MLP neurons of a small language model. Each row is named by its layer, matrix (down: output weights) and neuron, and shows model dimensions 96-287. Each number is 128 + 24 x the weight over its row's rms, rounded and kept within 0 to 255. Numbers have three digits each.
After each neuron's rows, "fires before" lists the tokens most often just after its 100 highest values on Wikipedia text that the model never trained on.

L16.down1032:154113128095143132157161120143136135122119146112174196127136125124116124135125119171149135080146106165102152137125164124130145139118144166138133123111108144119110128110124091148103117107098110125089122097119093136148120125118158155113118123150161107119154096144141132104141084085137139164143158116158121097098129164112094163106133149152146166105097153136111134148100129125107114123106117147156172130167118169126122102134158128093140154126171050128105146128127148113154121118108118109128157105130139128157154126080158149135078131150113111117132135187142139104114082118117086143
fires before: " |"

L16.down521:130143085125109146107134130123095126115148084150106133121171113123161137113187098112166130065177121144171121132151138117120090141119118088126160152137098146156147130122158127106143147141134083140130124112164114119132109135165151129170093137168089140120131141129168117105113090074095136145125164118118146125145154118138144153142104144130151145118141130108142154154139159162127105105112141113119148104166105087123136193169125107117099145115090142142085137114176133097146122077129121127072100104144145111165179134112129157134116129132140096150105128133115132084115123164109106140
fires before: "ing", "ation", "u", "age", "ri", "s"

L15.down228:113103109111114130151142117122131111158145168133113115155130103097146127121140145100086117123092182152141145139100118163118110159136146141135118139130111161117118128113140134131116133126130126081106082146141115110149147130168114124103128119118153125125095085102114144134136081150114179121072125128118121105132128129173123151095072099125118128169116159138145162146130165100083148138165153156114137134107108099108099140143137088119114110142103112148036141086116156152084106133070144125100149082130073119104119123124115106100113113108147113120143101146087123152116108115134137172
fires before: "s", "g", "ish"

L4.down873:162093102110133170137124089092116128112109129142129109148114145113140113096157104101161112122123144135153096138126145098121133108087158134128148119141123099109122107115169156158146118142143134132148132162130108140134143128161107140107094146142069124124134110114151164161148092150118148115148095077118181154124124136125150159138133124132114133113108162113142125166078115104168190117162157152137158105114114126135136156160125136165130149084125126109140116092169130107159156134145111094091126150149114134098090132084096119135126129130113139125189153078065109074129093114117136142
fires before: "ical", "ic", "ite", "ia"

L16.down339:131103125103105131125151114138113128128126141152166133184170126142137148151121125140140097099135118117104112130158195150121122101140117103133177167158131139069133095141094119077175121130128065151118146138170115176157117104146147124131125134120113104128111100139140121142130102145116170105162108123145125169131152122110105168118129137115117122134144124130189155109124120104117128121136123175092114139159146103116120151164136125138142135139147153080115101166134138128124120100147115144160122140141112111086164106100162151095136130118125148155140139130090147119146140091151061110
fires before: ")", "\"", ").", "),"

L15.down1086:101117099107095159101132132123093134114156164118136149137117135128170148177162117111123111115152172142139161154141144124106129125152122094187152139104148131100121095167143122109130119210152115112159089066153105178108098152143108109128165111134102127102147103137121130123128132120100147161171113136120086126133164097098149085130119138115151137136086115130166141119083123093124101137132130160128105089108150131117135131111127090084144141139138099145105132119137117130144143124120101107122150133165108102109145121085121147151132140077175098121112155155157140150124095157129148092
fires before: "s", "ers"

L15.down272:158126127121171128129100131142115141100108071119152123144127161142108137103127125167137166198125137161112121159114132103151135096113146109099133106174121081116140143124082114160106078089127129171140070110138197114122105106141137083115084110099128113131113138120122148101127106127100127149120123148111101113101155171089141140099135116091113146133162101150124133121126143169125125121154093091140166152117152113129155114143136150177133154144119091109115139131077090128129142143143161128101114148123094149113154132142112096144146123120091111126124162128115116102148153141145130117
fires before: " of", " and", ".", ",", " from", " at"

L15.down240:131118152116115150118130122139129113097091097147109116118155123094099103096144126133128165090143159131121123137142150134166155110144130104095121140137119143100139133175134119103114127147108123106116138129113104135137112129118155127153132054181102098097073120133206176109111087112168175129129084162159123144078071118118087158109101126120134131117121158120144179108135129114150124087099063138130160099146074146151156144105172148136124125100172090088137120121123118138131127171101109093139147138148150125154118143099139161161086115123137140144062129166118146147132089092158131119
fires before: "s", " |", "es"

L15.down390:123119154114164153090131156132114093112135120098141102110142131170083078140151154130115135119119122134128129142110122121131114097141115144140144148122136090117106118138112174107162137145165172114139138102102173066108126120137109088107126111147093146092123160150122148159138060123131104143138140144145121112107147165097101151097140144113125109143113146171183112116107156094136151100142163130120154168121107160117135116075176132140141147126126114141129126141128075144114131154074115153127136112139126100151097101126082103157133152123145098133141132132160109142122148111100164146
fires before: "la", "de", "us", "ten", " 20", "ta"

L16.down871:132110148099127149084120141139090122136096136134131113139147125138141106163186116098141127209111177138091140103120158139171101118121107064152163167110094126119164114109148089152128152150136155152158110156130171160132128136086110151139137118150105121084103149138150156147131117152110131106116119152135103131126088094159088104122119124073157139128149138153142129152171117151156109113094100161108108122102148159135191119126165129106122114100124121113114135129154112146132205120112131123123145158144111118114184103118109170100123157125140105140116135112149140095117141153173109104
fires before: "s", "'", " D", "es"

L16.down877:161106120107131138111129130127128110145108129171162183128138110154123120095131140121131118105171111136099085133164136175089159102143096107126146117074107120115132145145101163086132102138093106157136151135173120157146130113127134136131155106136108132106120097143168122155156122125111126135147112132140081091122137142118105141082129118100139148085130155115115134136126117124149130103132114185100130095196106116122146128128136126173171111141143111084142110114166120130121108140153102126094144087107124166120101120134133173176120147148124141133099143140134145166121163111098134123
fires before: ")", "–20"

L16.down729:102153124130143101121134118140096135125144158131151134092162130122136083166177108136098141104120126140126101135130142111148101130124095126115126143141129131155094126133121126132127145130089122138156144116096163132174135127116110162094124110176165159152105110146100111142131101154120136142105148116123125130128127158124167151147112162110103136124124150126120156107115161173156142136134094116092115136129109133114108157144175117128145132130154137118109127102146160101149141128112139174090101123071137121174130092152142096149125121148126147125148127129101134171146136115094120112
fires before: "ia", "ian", "ic", "y", "s"

L4.down38:163166091154132113114129110128154133147104155151129094129120107117101116149147133142117105134140184142142089145160148097137134128093126129117143097158115148161119120116172094144103106110120125144146065166126139110152107122134123100137159115127174102141174121084129125122142144127102140119137174138108164096134132093147151163133152107147116120139106168116122163102094120096128137158094135185119198140133130106126107136153130156170128156151121112134117154126103148102111130163124102109142091166064133129102114103137089140117077113148108107141173130094062136106157112100111133145
fires before: "ia", "us", "y", "ic", "ical", "ian"

L15.down801:119122157134169108116078111147121130125104095137122149121133104129153160124146105141138126137168161110120098113128106122108111095084125124136091103143156113129165189108073158135098111141123123139136112127124128178128151128127127093139131142133098138087089112144157127105110128126123123175133143142116128143089135126136138103142110113144147137125110127137148130105104138116152131086164095142133149094129101159068147136117139160132130114119145082123076115115134126129127173141122125097151105110072142139131154131117148111149101141107112182157113121098107121133164182108123130124
fires before: "s", "g", "ce", "in"

L4.down887:130098113126162099101124092151137133117111108162120127108125130114134159162129103099106118103148118121149085122129108104147154118135144091074089163147149173166087142108156083163130081094127134110154121117120109115136141152145107134139168084127163102086079096100167095108154106160119106077139154089157129124141102168119155158133131141130086169152112162124108114125135121133104183157134117118127142155195105110136133151128130140119104159132157125098118145132101127086131142163128138135145155134129170137169108131131079134139149108107167131154114118156092128110141080117132129125
fires before: " /", "al", "ic", "it", "y"

L15.down585:134177130158140151101102138110146116122103156112154124142179109181117168148134109146123103186149136163120116102157153147153084132112156132156130118125104177113115127112092151106101134129142129104170135164121127127097100164160133143124089083118123140137111165172198102113118124136105099155116116173124126141127160124145131158126124101135120161133151144141114138142114142089134142146099152113147152129120128146104168155126148123136140082156135098102113108119150145154142152113107139095104114127120095123142137117122057116129122123125113095107123123111133099158140113137101114128
fires before: "s"

L16.down565:112137136149101112119126123107127148139139175106153160170095076132148154136097114119120143157080119144113128135147131138139135077137119118106140110111130120116136138190146133112129138158128107120143124161115130121159107104109135084131113092140096131142160162095141071117089146160101108135124149162119089192154157113117116095178120112131112151157167110143075145156158153187166172156121111128106117143166116090164138154162118116121149090145142099143126128147100162114083163125174138176134132171112116097133122127158111128106126152158096132096110116110122127155178143142117102163
fires before: "s", ")", "ist", " of", " was"

L4.down13:110149114128091155100135158141114081137151122143128098076133140117136080123095091140125145109114209128132137120179159125169120138119124180129141123157105128118107149110142155117126123149121136104137152105128059109056147131143095145111080120062087121156113145077126151109106113169132137143069117125148115091153185086079121117136135081121129121135107063093130089152121118099111167135135128133094128139112134122126117101132118116086096126093112121096111156135131159126106058108120142112107147138156121162112103132121135156124116162179155151109142110152135102104110115126142164124
fires before: "ough", "or", "er", "o", "el", "ute"

L4.down996:113100113109130163137119118128158163130151110118146101170127149148181156142116181101147128153148125108169116088151145102176143110138143096147075123125117130112144148144121124133127117141102112125157141098107149127116142124103143160103116136128145120133141140118165165141136144079066152158134088098118144120136074184119153121118144114134151146165136106128139146110137143117141152127099099118101146125137170092133151096156103163153126128132126064142130140154129122127154128160106164113139152164124145140136136139111077139132136130140094100113149127112111154152149141099157121098
fires before: " States", " /", "ic", "if", " of"

L16.down627:165145144153077090096153141135153128123146123133119099158112127132128125116115096076191119081127119120096143151100146151120134110162180100144074171127096105120114164122098096126168110141113124124120118118134114142119124087131116104191112108131101134130130118134113123103127121134127176163143115164101093147135146118104120094165158139111136103160133098149105143116091140110138135101109120096129143155122130153101121132132157126112089129135150131151105193146148175131133162142100096145128107111127139165150131111117133139125145113093126117144131147147172162076122118138215134106
fires before: "s", "ry", "ment", "d", "rate"

L16.down304:120148180092120123118149148117166121112137092144179159118122093145122151118172087190109164071138161140120149122105137139114135117130102142100102150135101130143093155140154166154111098139132115159108143170147117100166123087111127122135122097155109103111094104168084136127130143166117107154128162141109124144098099126171087119171106142130125134161174110136095135128140085119103147113126128072142137125111176164121105155087110109113153127135199145160143137136138148143167139166122121120167107126168128116154123105139133108097145132121133110128119160138141118118098099113148103123
fires before: "y", "ative", "u", "er", "le", "al"

L5.down183:123147111161137113124117159136140092122121131135139091118106113138168126119115137108139132118134136130161089118170109087150166144138113125131115133142138113128094149131101138097134120122108088115145131148078111117135127149127107153139134092149127126141118134138152132149162137133143126137118162064130118137116092086108151112148146160147128129153113105151114153112131134141145121127138153181108116107132145106087106118132067137165146142087093115111113074088123155123136138171124147121142150187113165132182129119118084153147154138131116125163140152149109168099148126104183080084
fires before: "ic", "ical", "y", " of", "s", " on"

L4.down1018:160120104162093083148095167122139135087115114145119104090115099118079153124120097120122172110134175172136107133135103161133154101111100114122099115132151121179131076135105169128115136112153140088182100112172131192111150178148127116108158135183144132117092127139095140114101133115127134132125136095090122110101147116123097127139147108147111116152095159120118176135118093128080132138152127128124110132118121102128123111117177150107135132131124115151069146094158135141112131149130103141161118155148117092082159149150139112066133132105134126194142110137116148145146130137089119096
fires before: "ence", "ice", "ur", "ing", "ip", "ent"

L4.down194:152106118151083131108114086121119130123168158134131111110132119108139110164104122140170133146088153093108119117154124153157122106177122062146089148172114126084079148112100136141124154136086083118166118128111161139104157154110139131130140126141047099156102134142106104129099162111124119145156143106135097111154149103132130114140135106134121141117133116128158142124115129127132127136118139109142124111146139105122105154106120138128129163128141132183104124144145141115111113118123091104184106188110130067113145107141114110156131110137113121142096145165098147141111126140124142100
fires before: "s", "n", "en", "e", "d", "ct"

L16.down458:118109132099156140130159119138115146121133154131108130123134091098109093171171117104114169081140175160120151126155151138188159099112095131143134169094122141115102087124153111133099136153135142171143133139113095130128095138101145162166124070177106096106111146119131119121110157167163132100136131091147062123078120135127096081116137148109109150156129129128107144157156129151132120116140134075123095108129115157139099103126153164095109107131169118129116129133125146136078131115135151154097159162136136136126125127078134148139188132148170138128123147144146118135137140131144120126
fires before: "s", "ed", "es"

L4.down1141:174131139105118167123091144153117136170146153166160121128110105119101166098190089095113133093107122131153093114112113132151142082125118140157079156093128165158082111102106158127134156101144141106147069117129129139161132104140178091117136106136138113115095123134131083101123156079164142126085136142188108089166088119115126131105152158154088112113145155140204110096131121106097135181134113123137112101150185139140103108185145133126095061148127137149148153126096120142126131120113179150105155131139122114151186134080125123121184149105130075136102119136132129127131156163144103133
fires before: "ure", "ur", "ty", "ip", "s", "ment"

L15.down1115:111109124094104133126128124141121129142107165160117138139173140098110120142182108161153126061132153175080150104114143170153125105113100087126146188141147148102125141132139105091134160111150138154153125133148114177131147113127132176144120125123135112124070094138134122134102115132119145131118104133169110111109133111136057145137100122113112154125143123101169148133108129123156126121140137135143148109116146154113126093121169141099118134091153147136068148112167147154147132137133083146157122107156129104135113093126149193083125155151153127106118148151095088143127125134158073117
fires before: "s"

L4.down1435:126123120143096156180144122122135134096151112129135156105161133154062141150129135123124098130128115123139165100107125138121131143127187128103219150111134136122103112158136058141140170120167109094086175150156105146064155109107134117110157135152145108150121121125138091131126182173149125137082170126133148160150104118102139136153173090145131162099145108125163148140106162104094136135107137148107118145105112097128109090154127122141112181159116194141119161098120126135143120164096150109140114148125125129108162090141107159092114121138151105113159160141096139113188106127131098125
fires before: "d", "th", "k"

L4.down1216:111123115132130123144147137146126112167105154123100108141129153126136132112104110135107138136100144124131090093127106172112097135129112156104112139167142152150142169142143146091108159110117144125144117151117125097111174149124137097164128113149139124119114141139132154124129144136135135119110124112149143125160088130144144105153140177150102139171163125142123127084110151150145138129110113123112153094131114071154124190165076116126141144076111121141118093135111172126132154145157119097122117141100102096150114087138097151147137116141094136133143111127084158132161127127146131099
fires before: "s", " |", " of", " /", "ship", "ies"

L16.down1018:136110145109138135135116117106150115139098131157147106102138112161136164103151130088134124116165100142095123137173130155112115111165146095136137146144137166122105149153107130103114126118122119137140157143126118141130122110144118139098136109131129107117100102121153103095142107147123152119166141116133141106101096094128110147098087114113152145147126151148125182093150127147118131106152123186071093152120134105150132183125173153178140084145122098084120094128122068148111118129181133100105108132140092117107145113130135141167159142147129144160145136120141126139149125095127142115
fires before: ")", "),", ").", "C"

L16.down1207:122129134120127142140132170163122135104143100130153088158159130084157089122145123103104124130140173130173097126182144110153112103134129117134115158124105141130137123094163138100112138138161130128146165121110127120132134140125116120075146103120168150087125195147138124178162105131108115140149109168140162103149128153114139198086120129131125109153087116129140107132149120111160166114130169115116135194119120117110142154094162153148167169122101103172128145108142117101086151157136122165126153158122146112125100101146073124118150139117147106112099144134163133125117137155124126163
fires before: "y", "la", "da", "ster", "er", "de"

L15.down914:164145129129088134093148111108126124087133106093135124156115132132126137166131128142116123160133114142128152157117136140155161114168153107133130118091123094112065097165126098134073124100132116135124159120161123170123148131130093137101101113093106117142124130170121134132122153140121117189140104131099129143117117103133144165125164168115149147136145098132126139111117133150131130121096123164136125046130097129125129111127139158179128097116129079111125162098145135132156140108120134103152150155123091100164135089147137176113124151094148105133142148154092124115173108092125118141
fires before: "d", "n", "ra", "s", "ro", " a"

L5.down673:065120163138129091107130142101163157129135134098102132145137152118127126132156118087111153111136167153137086109150139142126110134130148142105170159144058148107135094149132140106120141127115136086132103099115127125083132097089085146181122123178146148170102115134095131135120138144120153134151134156094153148111148153114125153099143108118164080122094140126144112192136134133088137103112090173141161148128119140101090117116093115121167109146129133123117108127143134110124130119103149148124123128140120115130117171132139120158153091128140105160135174150108132156126135190137135170
fires before: "al", "s", "le", "rate", "se", "age"

L4.down1307:144132106114125153124126135127130127161121158141087149094095121114127149130130106097094127158114130118152140143120149108109138133115069162158110160140143134136087135142124134119105095161130103124116127105142151157128133110087086126160155112122129091136141091134129117172143120144133095130100218140188130095090176156126141121118172139110099152105079112112147111148110142157090136150123145146182148155141091098153083125140142122102118145122091109153134107123128110173167138137134126162097152169105182129135165128135092144145119153128157127112123141147190132085149115194122134099
fires before: "al", "ade", "ic", "ed", "ian", "ated"

L4.down1480:155151106109168146123150111136152158142132150181144104132139104216098130139111135144144115181142105147119096132141136141132147111124118128119099156092106108129159105154123135139108122131108124161185137121082129127169100093151112119114142137156126139114136144121160169112154153118118136127108119081107121139127101140167114141132169107127130116137129088148122123139129069100122130117117134129130146111123151153138151095107173138151147117170123088114070140160125110126112144161103178132153106156142105171156118163117133110124127109150071165117098136048132145147150142111086132147
fires before: "-", " /", "\n", ":"

L4.down545:120129106124133102110177116155166146144110141125164141146158117132117167119145141107118142102182112170120102118070131134125128131116124071146124148121080107123136146113158119136117119095138134119150112125114135152122112131127125109122105131108103140116153167127115159149169146105138148127128075133129172115166148138134204162106108064139094147147143138138150093120127129153108085170121106091115158141156132124106109145138097105153134148152103099094150134121118180139096107172152119101161137153086119128143060118118159134132097115118122134120148117120117128133144116142099118130
fires before: "\n", "---|---|---|---|", ":", " P", "k", " L"

L4.down362:122115129098121117144073116131154104086089118103114149149126157141161140152146132121190139099123152117105126157188145095159161125109153123146107120144109104110081134128112128112095107117120171094141151174112133141124156067156154089083123087143130116152107149108145145146133123086157155121084127149115112106153029117126109134119132150161115163139114081151121117116143160124159142139144136105115179112134187093163118164116108098120152105121149139119068124127129107061158124124142129132162166138136123167150143147108118101160107189134112123152099149118096129091123142106155113146
fires before: "ic", "y", "s", "ical", "ish", "i"

L15.down1107:094151147108145142139117148105134130132106175104156137141142132117105119113123142132148130139115126153117094104135146174118128130185173137100076126120143104144092102120127146081103141103154126104115099166105102108128112106126150151129116094128149101148132179127129174095186098120128176150149141129175144107138112088142118112096147121093139169113151132188111142129157172117153115123112107125116138097106192118115136122154133088163113109141140060129152103130126148094135129085160166102153188097104104089111152097103152144072131133127122119112111131136151127153144104084115121134
fires before: "e", "ed", "es", "-", "ive"

L16.down1068:106119133119170157157124133144100137136153098108147129103129114158147113118100182079112113091165143127143154126119079128151118132129144123121088118104172133118113132132135153139147108100126091132127135184082144137149102145148084119159090120138105108120156143138088141157145154169111111127122129137148089135125129135093141148146103135128139138143073152144114126144116131108140130171130163161111091117122138127104117146127121101136128114134117168146136088106157150155134145192095148141151101114183113139169126119134128148128145113131158158125146118113142143134107091121106107108
fires before: "y", "ies", "ine", "le"

L15.down966:156135129121104141121113132093129113133157145135135103140126157125123089123159116114149098136103135125123125093131114164126136133124145122101144135083080134112108112104135093150092145116118121130109159135127129108129099116132069124098108100114130131139114173165155100128163127110147108147099136138132130130105106086113105139086114080120167139088126129141122117134110167135096143159155117168127169166112106120123202089119110106169119140135082061134144149110152128118158148129104122144140154106118144143202158100121158160121130110145105163156129137140123173133154118123099120134
fires before: "ke", "k", "al", "la", "ta", "ck"

L15.down45:142127079106116126087179137127124118128155144146149145128154080156134119123126127128090110069141119093127108134139127153120100097166106125110173150115110115111135105136129151103163127141134107171126175148147097168130164152136120128150143135076102094110109089112144138116152110134095152131123123153161094138138133154112110141125134121108132164129146126123148152127173149115105162100109113133122131126181123117109122117144110125166161140128160063129136110111129117124149138136118132145124137109131106167134122114124131162108100141127122137154124143134147118177141164128147074153
fires before: ")", "),"

L15.down898:115126100160143100129079129144119089123129125154146144164128104168127122136102150112125066188153123146162092124130105177132091164111120115100098139113133079131119124153089146083154104145081108137129120131144124141116137161126103132104143169143097127145115141141137135133113124161117136146129141121123131111128136084125175122146139137141125117130140143116118106092062124116127154137161124138096145165127129139134107147142095099120131135093107132118089097114129154134137107117117133095140092111095135113140137146145169134137104099078130197132133143104074163144106095080132101125
fires before: "s", "ce", "p", "th"

L16.down103:112149153164139061132105141158116138114138099128154114126195126075146117146145110134093145152152146104125119132107161099109119061122096147106091130125147096122110112116148097151126098126138106122148091146138118156110101118139109145144124132120158138125123114105125131094160127145165133156083147115113120151085098080124112128134082129123094154117104129120146138085125148119129098152183141099116164178097166084060101156133121096165134174094170080114149156116154107147138113137106126112117109089086113136147141091104154131106095120149159135112137116143139084114100111115124133145
fires before: "-", "\n"

L16.down895:136116148154087105126127132089104102162102090107104151117121132111119146129138136058172110108123077145089142121117130126159147124098134078134155155146133141116112120124153110138156122121156140133132107141111147134137099124134113145122082129154140162107103176144094136151142121143125115104157149130093143099165104148096089173109130114141095111144154147159158139138170106137149133128124134123124126147114153124155059142153126150121134082152096145139114087142122105092145124168104151147098160128109125104089144165133189097086112160127129082100121142154151174154116128146130091143
fires before: "e", "ed", "es", "t", "po"

L16.down1456:140131101140130109109144113094097096145112165118083144145143101122100110150140094112125093106150107102146166180138112119123088138095109110110134120097141118065147096097131156131137184125108129172118159159091102125180138155153095096144120124090113107162121116081123138135153156125086116103098132140116110157134141138131142122091141103040125091137128170113149140093144137180151132122094133078129155138127120118168090098131137133143106158125109104183124107115102102123107137087140100138135123121085153104126119121124116117125164156161134120104162108150108131143100120154178109139
fires before: "s", " a", "k"

L16.down904:133095115100104113125123128104169125153123124149170155080095117161124114126146101080141157122163112162102149134136140156083149117106128105130175143114102149083100154127153122115148138116095109144101184161142087166150116110110119141139133068144095135112098120096164109136133103151098124124166119142153134115097129109100107143118093109113152135162158118128124165108146156153133132130106112173081083149103132131128120149122133127129146098113127134090088105100171112116150137125163128148109125129118088099129098125118146151137141160119127155149105125136175124153139127110127089137
fires before: ")"

L16.down1480:120154138109124106106095138103118092086142131125125152133131139127118164139149126091134155157120185094145165144134159118170102116136131156103120109103150131148093134134100149137141145153126107109118105183168121083118159106143148098086134128109131132194116125152142126105135122116148095152116159143158078127107147119149114107116141151129126150162156113182114138134150142116147120106127120104096119130098123135147160136142115109128097116108116068092114139136146107132093124139143096179127141145113115087180120113103145129081150126126075133111125152145146090107114122128121138098
fires before: "tion", "ed", "e", "ing"

L15.down1105:129093129107115125199107108114129165109126108135099109127145138151129095134136151129126112144128130144150157131138093136102119164127135128134136137109150102109154136082082113075151139097124119148142156119130106133126191194131168125142139074116107135134142155123137117151127170133138171093123174089153114122079109083136156097116126105159139099122145182118152121107128121166096097111107122114096118102146122136118123088118142151118106089100162079130103143156187177116132121143132103104115131120071133116106115100123120117119165089121145132122118152121092157121088150143179103137
fires before: ",", " and", " to", " in", "s", " with"

L16.down570:125134112153081084128120106133117111137161135160108136137161101122137105153152119118149122071123157185073129124121139147169113115145088132148156164138161102106088089111110120116139126155177128142121102096133162164124150145145102129163135117111144143131093121103153094125109120119152115129092145149115131117123118095105108134097101162112103112157115140109150153155139165115159169134136120159145146118066155132109106094118143112141121142117135138127094141093149171124108165088088115146147132126105119100127131105127169137104135099106153141157151139156089100186144097104162111103
fires before: "s"

L15.down1125:138099107173172110114154055111112155145129125143162123108139111155134109144103142128103114056135136129152176156142152122083168131125147103164170158116145103114113110124095117117127115153127128123143096123127134107130099146109133102137155131101114147194140140121113129162127142148139105142090152104078167090093146116119149108073132153151126128139121141112133131125173150150122107147143178158109108128130124176131109140128083092134143104117142166120104093149146138177134122146152151097119184135147107121085107130102101123158186115086184130098139137117083142094149087112126094118
fires before: " to", " of", "on", "ro", " on"

L16.down271:131140143096143133139141123143106159131098141134133162127126098140097153168098148139167167171147085154108133167129133177156154163130118127178120155128119123138126135103143169123101103130133126122135104115145139136121112155149149089134080092177100118155087160182139116149106136149118137138116114186089106134168163139158137122132138112160114099095126142131136153145154125120132155083142123115179119117108152122105162157137120107136101105110157096126131135070152133128124130121158123163139135112143078156118137157119120124116126176128101142114136199140143168128138139158103136130
fires before: "d", "ment", "r", "s", "air"

L16.down395:167127130151129163125122119116126121124108147099122172118119110107122120086146162119129108111168116119111143147156145151090139129127105113182118129074108113111143158140099147104120110110105125123132135097164140147141091131123124141132140079116122113115091129102130133142181144131137136103182129113149051114114126156102137151116142122139134153071135158122092135125127134099149112110129095168084174098179121124140147099109126108167157100109120108123170122134141101144127136146154143127096109100112117122105086087157104159141126099175105117136096164152162126148134141117119145109
fires before: ")", ");"

L15.down816:169142105135123080099120131158117126109159152108115153110147155142142113126165120161149121163110119127133113114126128129131152097176139141135128180173106104105114107106138142131139109125100097154112101089101151110136114118137133118160093093145136087106119141136174133145141153136110098116083080098183147127105117113174109111093092166104084130147117134127088152155132095102130109135137126124089147139050148123145133111140116135150128121145153111067118174109124157135161101135105111114125131124159138108108142121137141114117178167117091153166097140088148114144090188138118118141
fires before: "-", "\n", " of"

L16.down1100:137126121104159095131083152129147129134124143111139125154119154111129131111165110096138156167127170149157140134123078122166145140143130122150123154118147166134095128124144130120101191103131162153125125164142112135158133128120107083091106100079144137108114143157092120116086129147114132122118150121152110109110106118146133108100135102144157131145120086133092149124173162132155137136160118115133092101128136124169134167117149134121106140119106116117067134125104158120131103127115123107123123086072098131125140120138118096197122125141154101120111118130138132156146152149154125126
fires before: ".", "s", "con", "ph", "|"

L15.down881:114153088119164117119131127145122113098142156099090115113128135156132115073147140186088164048126135129115103131148137128131124122117103141118104107119144163106104131132136132130157144129107102134111149151147136090113159117104132111169125164099161120120161109088133142137106129091168165190150126142160137163126137126144145106165155160096125151144119129147128141149114127095126162184170107108096182126140141138129145137124150108139133176111114103141094084147162150140098129100091118096118171152137142125115163138126157122141113140144103126108175113135152131109145102111145127144
fires before: " |", "s", "."

L15.down227:151099127120139129111154112119123104114139137139098121105121165120137192132114133125168107161100129135103140159170097133120105139132127157144123161103143161193149103106148174118144141134135104093143120095143193115125113135133113114123123113088153084120149138139167136116125140102119141120173151124090099141101137118132155117133150156134108134166140102128096135103134141174178131127139118112101120106133132099179157109128141111117104128164098123161135133071181096103165130133201127087168132138147140104118108143102150131123152170138106128082155103151136181104141155134126112166
fires before: "d", "tion", "ment", "ent", "ve"

L4.down1277:139148066149108096118101142106134167122133113114152128154119127118171089141084168119140129135104134166147131161143115114118173137095173149142132072146158136122095102133131130146158138088100118114145117057119153117092088124111173132120147130088105138124137114099120117132098147099121159176100120134102109117106104058084118119147130163113140119099104123144144137132120114074134168113154119078144108135140147089132137127095080092159116114125155139112136157149154136160143104106114140095107115107095128180136191128127128115121111129145113108152148103140179114143091104094148164130
fires before: "le", "or", "ute", "and", "ist", "ic"

L4.down457:124085135146104118118090169105144095142143139073107107151139083114113137159128144107147130137155150168102132115063140107146137134110153158153145105103178154137109100112166136171173152164149140137123133150117139131132113121116142128133109093138106108127103104185140151098161122104065099081123103107098130109131094088130136152102130120127134187117128129130134134117157099111082162182128099097163144157137142087152100124141110119183113125125155123096116162125119133098109110110147099120096110103125093150125132148102162134130172173083220150141128169139120120137138090131079159104
fires before: "t", "ter", "d", "e", " of", "ing"

L4.down1259:142137141152098092112107133127141091132098154126133104159119120206113115131133122092128142092088141071108135096145148179124113088114143170120143178147127122123125111122162133111167134129133110115135115163127139148113142117116102165133123118122116153158164106132094150130146134076144097097111161087103109111138096138117120105160121133149112083098108130112107112128132117157154107147129124085128121079134107161156074101143134157173163135143106189155136151139135118146118111149138077148088162125087114132113119101182131138131153126178073161129135115080101109115125109112140134137
fires before: "s", "tion", "p", "ch", "po"